MLP neurons of a small language model. Each row is named by its layer, matrix (gate and up: input weights; down: output weights) and neuron, and shows model dimensions 48-239. Each number is 128 + 24 x the weight over its row's rms, rounded and kept within 0 to 255. Numbers have three digits each. A neuron's up and down rows have the sign that makes its largest values positive.
After each neuron's rows, "fires before" lists the tokens most often just after its 100 highest values on Wikipedia text that the model never trained on; "fires on" lists the tokens most often at its 100 highest values on Wikipedia text that the model never trained on. A number after a token or word is its count.

L3.gate491:156116149137162133142155104109159165145106127104132120108127128108127176139083141130122150150141110136125138128129130100103117140134122113160141162109116162199165136111115168110129156129132162100130147164098139119139120160132135124094116146084124136084155102127138108068128113182140091117095109112119154099115102110128159123130113131129148128128123118115143130141145117133080129104118137131122134078128129140086136108132127160108115136129094101107186145185119118082125074163092149110134142137123134136148149082156106123136141170137134148098135147156169101129079078125117132153
L3.up491:135128112142139136139145160099137163152142147115097097130129129183158137133110146127120096138162136119136126103143166164129145097128112142161172124121138123155140131109074125125177130148171147119088143170155115091110112156144129149106100179105186127112165166111118157087173121098120115145119121134118150127130126100110125103145120148168094135114068142110138130135171125142098154141136148148140089113113125125145137106136087149117130139168157144104166143168138167153122144117135129100150122118110153150101132124138210120136204089168106144161125115170129111084094113154143127127
L3.down491:109152126106132079116133091158115120097114130133125154156130135095134137107170109100143184089118136126098104159107137147128128173120125117107075143141095125092120142139151121127104130159081097159143096102102162148123128102141145124182128121171159146151049138141103124186080110149146113105159098102128132108125151149149132141119142077112127109141152105131116173108132150100178129135102121153116166165144140142143127153106164100144120142115149101141085115093105105140100142147124118176119126120142113114166103140128102148114082153084123107114117123095081155155152144128136143091
fires before: "." 22, " |" 21, "'" 5, ":" 5, "," 4, "6" 4
fires on: "8" 23, "7" 21, "6" 16, "30" 9, "11" 8, "26" 8

L3.gate357:142136096118139144119090122140139147164163135114160138183126145141089119098115163108156147117158144163124139145115126115163143185121114157126087097104138127103135162129117128102127084112088124106076110142156092157155171115133112083152127136144114114139139086138106091103151168075121126137118149124146134125124116083130105125149104109145151149125120100050102145106165093151159120076134108081126143150100198169142146117143135156137100150162118121153139141096149137119135139134092130137108123167147098170099134077113133107138188128151135158137124128085161110141117103158124119108
L3.up357:136169094140130136089093112135136150151143145122183149145116122121140111087186076115082132139100154137114151106133104122125095162141141118116141110132155143138122142128137116147124106131084136121133115097156103148108122128178129096126146135128124148095140123155116124146126175140160152173092140117103122156116157145108168098182147101098098128102109170086150165136137140152077081133120111148104134143144163122144120145078124130094138117161146138152127111156111158140160138118116130086072115145152127111146130163134164125103115153133112148097131177156148175094112173156087089124
L3.down357:115112091144132142147148131109088113099080079126100090086177096121135120162105116140129086116091083107082153154100119094108178130139119167166131149132147137147122107151168112147144155162143146153165084113148161099107131162124152119125138125098154122148113166128171155156128135160113146113102131138146148109123102124164142124134127141131090108121125103205149138122125128106136128115133136107140121099128134126114144173115136096151107108130122132141096129117130147147115137098188111137170127123101146115132157113142114147115153141095165071152102100133122110144180130126122106090
fires before: " " 47, "ge" 5, "," 4
fires on: " |" 44, ";" 18, "ury" 9, "ff" 7, "le" 6

L3.gate227:162170123121126153139145143077106170112127160103099118095127106155113114095176095142106146113087149097132166151124132137094189117150123125175109149085132107144116111126108157149123114078124142173104125130099130133147097134103163128190098093111085094170118134125111157118160137146096149127127119146133179139123122114174125149124137163145110145178122113106136102125127122129128143135138112116086089153146124148110140142195153120102125179132122156090138156139123152147102116141123168090094162135155089118169146114100102148147137136131109111098133105129130137097124077114112141151
L3.up227:162175116178121161157100161135090145158104137101116151141111114136108165132120122153124115147130155137132159119153122120126136126138120126095127127132134095115105155133109155116126135112092167135135128107106102102149132166103119153096069171147114143079115152094145143142100157185125134137127134099117152145095108088156125114172092143120142139123134102154151099124130156158105150141108112102152148110185151127125117126168147141132172142089077134112167106156133099134116137140147123110116118114166133117081150131105159134112095162175136138146108146117128180108128142149157102170
L3.down227:121116109086121090129125115132147120106135134149160123114151102128164118144112118099126207132101099094124098119130135125143147095125148118136126128160147138113137135129143096130137109165122097112147127135166145143138127093158154145129162122145135116174136109129077106164165065107066109087142105103117129129146135161152131171100137136123162121112142148105133176120140125095136153108111125142145140176079094141106127143153118169139113118179181137132097121143104153088127107092100129113132118147103144121161123121126110149130172129058129139118104126113110079158104101115130122103
fires before: " |" 23, "." 14, "," 10, ";" 7
fires on: "12" 20, "22" 20, "24" 13, "25" 9, "26" 6

L3.gate563:134142149143159127094122133146175113152130155145159113124110119142145099139108131187108117096151135157101145144169164137148097156126129169119179127151154111113125141173128093143131126106091140169125126106134099127150145146107109119156098163136095110101117073125133134111092143066115099132144156130086101143140175136158132162133102098174105095109144127146126153086128113147150130161142127074128155118069115142104101105096125144131120100111133095129076120136181144119145159129113173124130142151149125132117114122120096126120168124158125126083129110142123109138118109088115088105
L3.up563:111153162101153141116106126101206083149149155141129088149104132147109170120148102106113131180151101147075120172152136126062164151136121067098124148095151135078154112180132135108204139157138145110131130149125134123143147156145150147160137111085108145135171097107135094145109097098132110117112113135113126072109118128143155084137105149124145143129124109079111097108134109100135115131115120114117129150110144088093131138135110162155097154088149119141114086104126143113117125096101171087160112158109103103160118119149128123152116104153118135152135159152118131138107090115143107111
L3.down563:098135114117082080146105121100110137068113127128090147147139122133104137091149118091137127090102156136137160116096124146087101155125099117146108147139125161155135144139135104124110159129167140156158125155112127143108118130110115091105151169107157103146107137141144115146168125145174161138140108112119122153112107178104163143081126161088104141157131125130128132123137121113091131134122135193158112152189129139127144102120096133089154138096112165094151163124088106158128097189108106171125146110092130165080139136123180127120179141113143129179139125129100141176131161178144126146
fires before: "t" 40, "ch" 15, "m" 10, "ound" 7, "r" 6
fires on: " ar" 76, " f" 16

L4.gate188:158146119145137157099121154088146058155132085108124155166167159149145147099132125133124138119100094123095137120114146113136111138162069146118129114089099113134126141100151126155119115130118129126143132171129135087120089149145092144116110122115122115111123118116143170145113128159102140123117136092107117160131121126112125147095126091132140047151126179141149128130135136141110089082142134128148146118127123147071173103133099134153125095125100104100125153128076169147093107157147143091093118125171105103081144091141175118138123122109125184144126146120139104135108143133101136172
L4.up188:123086148159104161140142154157145148166127066146139148106142091129122170153129147140101165186126063144119123138127138146121150148138137120123109162097123120151136168114122111113115174101129103077133089154140167109108098122145128172152120131116128130156144145158121144143127113109130125129146082127125153119138166113113149077146105151143135170157113147094166110129155114085119068144076136135115104130152105117143117115119142085127142134123116109120150147145119081169123111149119097130140098152101092151152103113156122139136112165155088161139173124099144105111143132127141136102
L4.down188:113149101082146069084119091130115151051116169139128105143107113113127117093113113125131082119161168114161119131116102121118118128106123114117103106157138149099128121127119130143127110151160148193106178102122115118161134101106129095101133113166134124127105113142118094109144148158116099076096135143160103126118114092158140192112133130047129132091159120131152133131130161146111155104190120126135136116120173148129179152146132137133098126102154130165134130097126129115149142129125136159115168111123167137129122141114105123136134119114144093114069134123112183160097118134133120109
fires before: " |" 35, "." 13, ";" 11, "7" 4
fires on: "15" 17, "16" 14, "12" 10, "17" 9, "20" 8

L3.gate676:155131115129095127127096135143130098126128114158140084134142161149162147136128139160128125129085108098131142110103139142166134108149148159142161139121102135146130146126138122155139130193122143146117137149086121111133142114088108148124113139136149124140091090134134166126150129153138087114122151147169128119112143142098082110123118139080109166119146144165161074103102079077112126113140122133144147102134156142144122100111164107081129160117098120116118113167138096098129149145134116119114123133142143158159141124102151140150140133138141139097140129129172109086145123056156141157
L3.up676:128151146156107118142104158139122145158122146150147132147107092147085127102142181142105110131135095150134162165099152139123174092094171124149119149114109156139128155122141105100151161144131133128083191133150126122166133183116129182141112144095135100123088138138136120101144082144120148115146153148051109158157137096137137122084106177115153122149127128136131132142138153135147103126150131106124119123108163175110135090112106097138172142137148145121136134122125097106135182094118096122142124128134150170114109120111101103131142116147105151153157112153168134114130117129146166105
L3.down676:170148112146137126108132134124121123096151138103138126104154122154202148157120104116157155134138160106107095124122134139120156137153106109137127133121158102076086127121100087139118105158135109134158119121105148105132130081162137142138125135128120127177118141118126147175124139089109103119111100127197153130117164165170131139170171109121111112122129168166131164105114127107163130099131119130114130086144153106139095155115157156136074112078091129128117095132139155170133162147148117141077122118116140122131141118124150182136167166143133085115111120121101120161121100115137066141
fires before: "," 21, " |" 17, "'" 5, "–" 5, " September" 4
fires on: "25" 15, "24" 14, "29" 13, "20" 11, "26" 10, "28" 7

L3.gate79:152132127131112140086120124129156102167108122106112124111150077122109129117132147157124106100100136081080152118128092123126121157193135097133172106116118116141184157109110110125170150092101089105108135124138155090132105085160127141141151115108105117099135154152128141136127111100139116166102154108094137157131124142112106088086127143143086163101116151155133126144122113135124112148084137143122123094197143114091116132136143122107131121140111124113112094131138176112104126165118122083110148139126098139080102121137138138067120144101105196145126112155118064109092128114150110126
L3.up79:145135171128129136100108128116128135138106180097089091081120161121069144155115166144110134115112104120129174133104141114089100127166120106181148121110167100128153131140131159118159134159112161152147093115113134167145122120140132132113101125086114127086122163159153117139115129109147131158126139147137136132107134136151120121135168087124110126105139151161135137145120067147111070147152144137136120117141131156122154080113129147120148130132109124160128120145091156105080145139151134056115127169126094116134100104135137143155150104129125118098096136140176095126130109126128160130
L3.down79:118140092103112104161126120153101125114175084143125159152120120106182152141123070074105170139139142134100092105151135147115147162085144121100094126160138129117071127117143092167112092151159133143098124150134119092107142108168178097125143130158168122187110148144108122153147137143105127133139113132157148149132145127160103128147126121124130094161151100118140135074151153044124179120110131145136127104108117139150140191136162126130119140130183116148086133155142136151147123121121149164108106123099125128141157141099127139108128131139131134131131087091105175165161118162116097110
fires before: " |" 41, "." 18, ";" 15, " |\n" 8
fires on: "13" 12, "16" 12, "19" 11, "12" 11, "18" 9, "27" 8

L4.gate601:090124121093109151082160120128139150147122105170123105145101081168166116098107106104122111131098134115149148113084103126181120104138084120157119152121156119113121167146132144124108129126132137166131163116136135110124142117098169170173150122171077148125095094142137100126143129118102154112107142071135152162115112094129117141141068106143152105107110141109137096122123124151130117147133117109083129127112151146109138123155154101099141117128080113087127131117117093114080157131157182116069176157120114180104106137148108158118144113145151088090137107094137136119136124145119140094
L4.up601:116111108146101113090094085132087092081094077172163144153100113115089117105110086153144152119118146092126100120134134131107105152150112139122141171121129094112074136085111116115100157122127127136153136165095132141119113134128125122147129117131146146193133141092136107159103148125097143112111098144133106098106143139097104105118177142134107128143123113138117119104090142103115092150113145140126172157114087105137093130120160100148136120111150151118195103115091087148131163095191141099139146094152144117138122103164145120121112110173121088124096151138126151106128102177148162136
L4.down601:114123132102128111078143117135137198116135124139164122129130131113132136123097140111120127074148135123143135167117124118152135121121165117115111164160159176102123121112158105106173109152145126153107123115115129119107130142140127123172137145131122127078147144146141111114130102112127123118142144152124156140122082125135191152145110087148145148140132122134112142137148132180149148071106131115146145143139176160150168103133093114123178097116097117112121122166189158127128124084127166125099121193133120102144140175106139162117146148138108099107157130094149098115120164122146146130
fires before: "0" 17, "5" 14, "1" 14, "9" 11, "6" 10, "7" 8
fires on: "193" 14, "17" 11, "8" 10, "7" 9, "0" 9

L4.gate217:087058100131134107118099123154146190165154086156146139127084138161111122175094077164097146128119160128111143135107131099135106116110120119081130104144133125132123126122158099139127147156107107098104135106120131156129136110072158121111156119149125112125158146121098138141132088152107113140121124105154127143137176128136099139156111097146127129141105160116127135090149136149125111134103125124132133111158180105093155096156119115174164129082117150097147155172132117098130140099140157146132156108164160124150135151133122164165118139112189148122126105102150142111130104195140152112
L4.up217:122122174141105111086123117148131111143132118163103120150117116114127159143129127099153129098161095145080136183138119131140077123158131098144117136148100147136127132149119098128132169152133106129126101134126118122110136143086140152130178129138103101147133114127150087131103180144129088157141123144096115113117107116109150106131147125116123149147107149104113122115141091101098112159120190148120124135151124149141102070150137128155082123124124105126143137103115074149131153075124093118128132121156150092144083110144179175113109117136123106110152156123137074124157106134125143137
L4.down217:116122135142089110131130142138132164157124121145107133116108124121112115103139143137099134138116147121102152098136096138159157170139107167122080101163150142115102136132144149155093076149125159139172149105178089149157118103109126106107124144195142149120136136119142125110090131073154092136131162133104147165119119133095187129089114106142094175129129100154117141128123126126137122158160118116180104133132096086163124151109135089117137108121113130160117102105123103103149133137110118105083117139166108138120095159136137073131112101137127110077088144104115171116118155114133126152
fires before: "0" 16, "9" 15, "8" 11, "7" 11, "1" 11, "6" 8
fires on: "195" 36, "200" 16, "196" 15, "17" 8, "18" 7, "193" 6

L4.gate331:111107142094110203112113132119138106096139098132127144154123122140076157131113087173141115157180144113140170121088121073145128110155124127107130097109143115116116091158174139138163102158150113141143139118104103178115145111131116123152143103135109111123138133112121104080119114121103144143116100141082154104107091102121143139166128127103173135115069100106146118123125123112105140103141122117107113183146139152140138111122141139137155118121139104137112127155112124082202120082136113122120134173110112160117148100130179152131160136153156137088140173108123129137155096136110154158
L4.up331:113136144120146165123139154149157134119086177145103124099154141115122149147109110136123129130135111106117144127135125141141112106158126134180158107128134112151146108134187118151125108104095125132073119136165088094088108148153085110118182098138129110101144112146128099135181174100142134166123125111088111149149123150100131114177123104152103102116139116134164119129133118117087170056117089083137112147129134173128120162137108154173116100086110178135110113117125149148125114124124094147117144129141062132119143149170133143138135164117090113155153139117076138140103135102122128118
L4.down331:151108123163136110107147091135105104143121132121120071080144148153197101140132145092142116111109122114148070113130161153113152145105135119153126133142161134118118175122122168116118140104095166123185104173099131137128112158129141138115125136123162078136068137160139157129073165148143131111099118136164131103103128159143125061144145157098094098106131124106096151166113151133123160183109197142095120154103148120116133128149120125160088086182124132137113144128119129130091142124095154105152115113094111094110123123112100109129073138126149161143131119130137080110133140107123156168
fires before: " " 24, " |" 18, "4" 7, "f" 6
fires on: " " 33, " May" 10, "ember" 9, " January" 8, "ie" 7, "ard" 7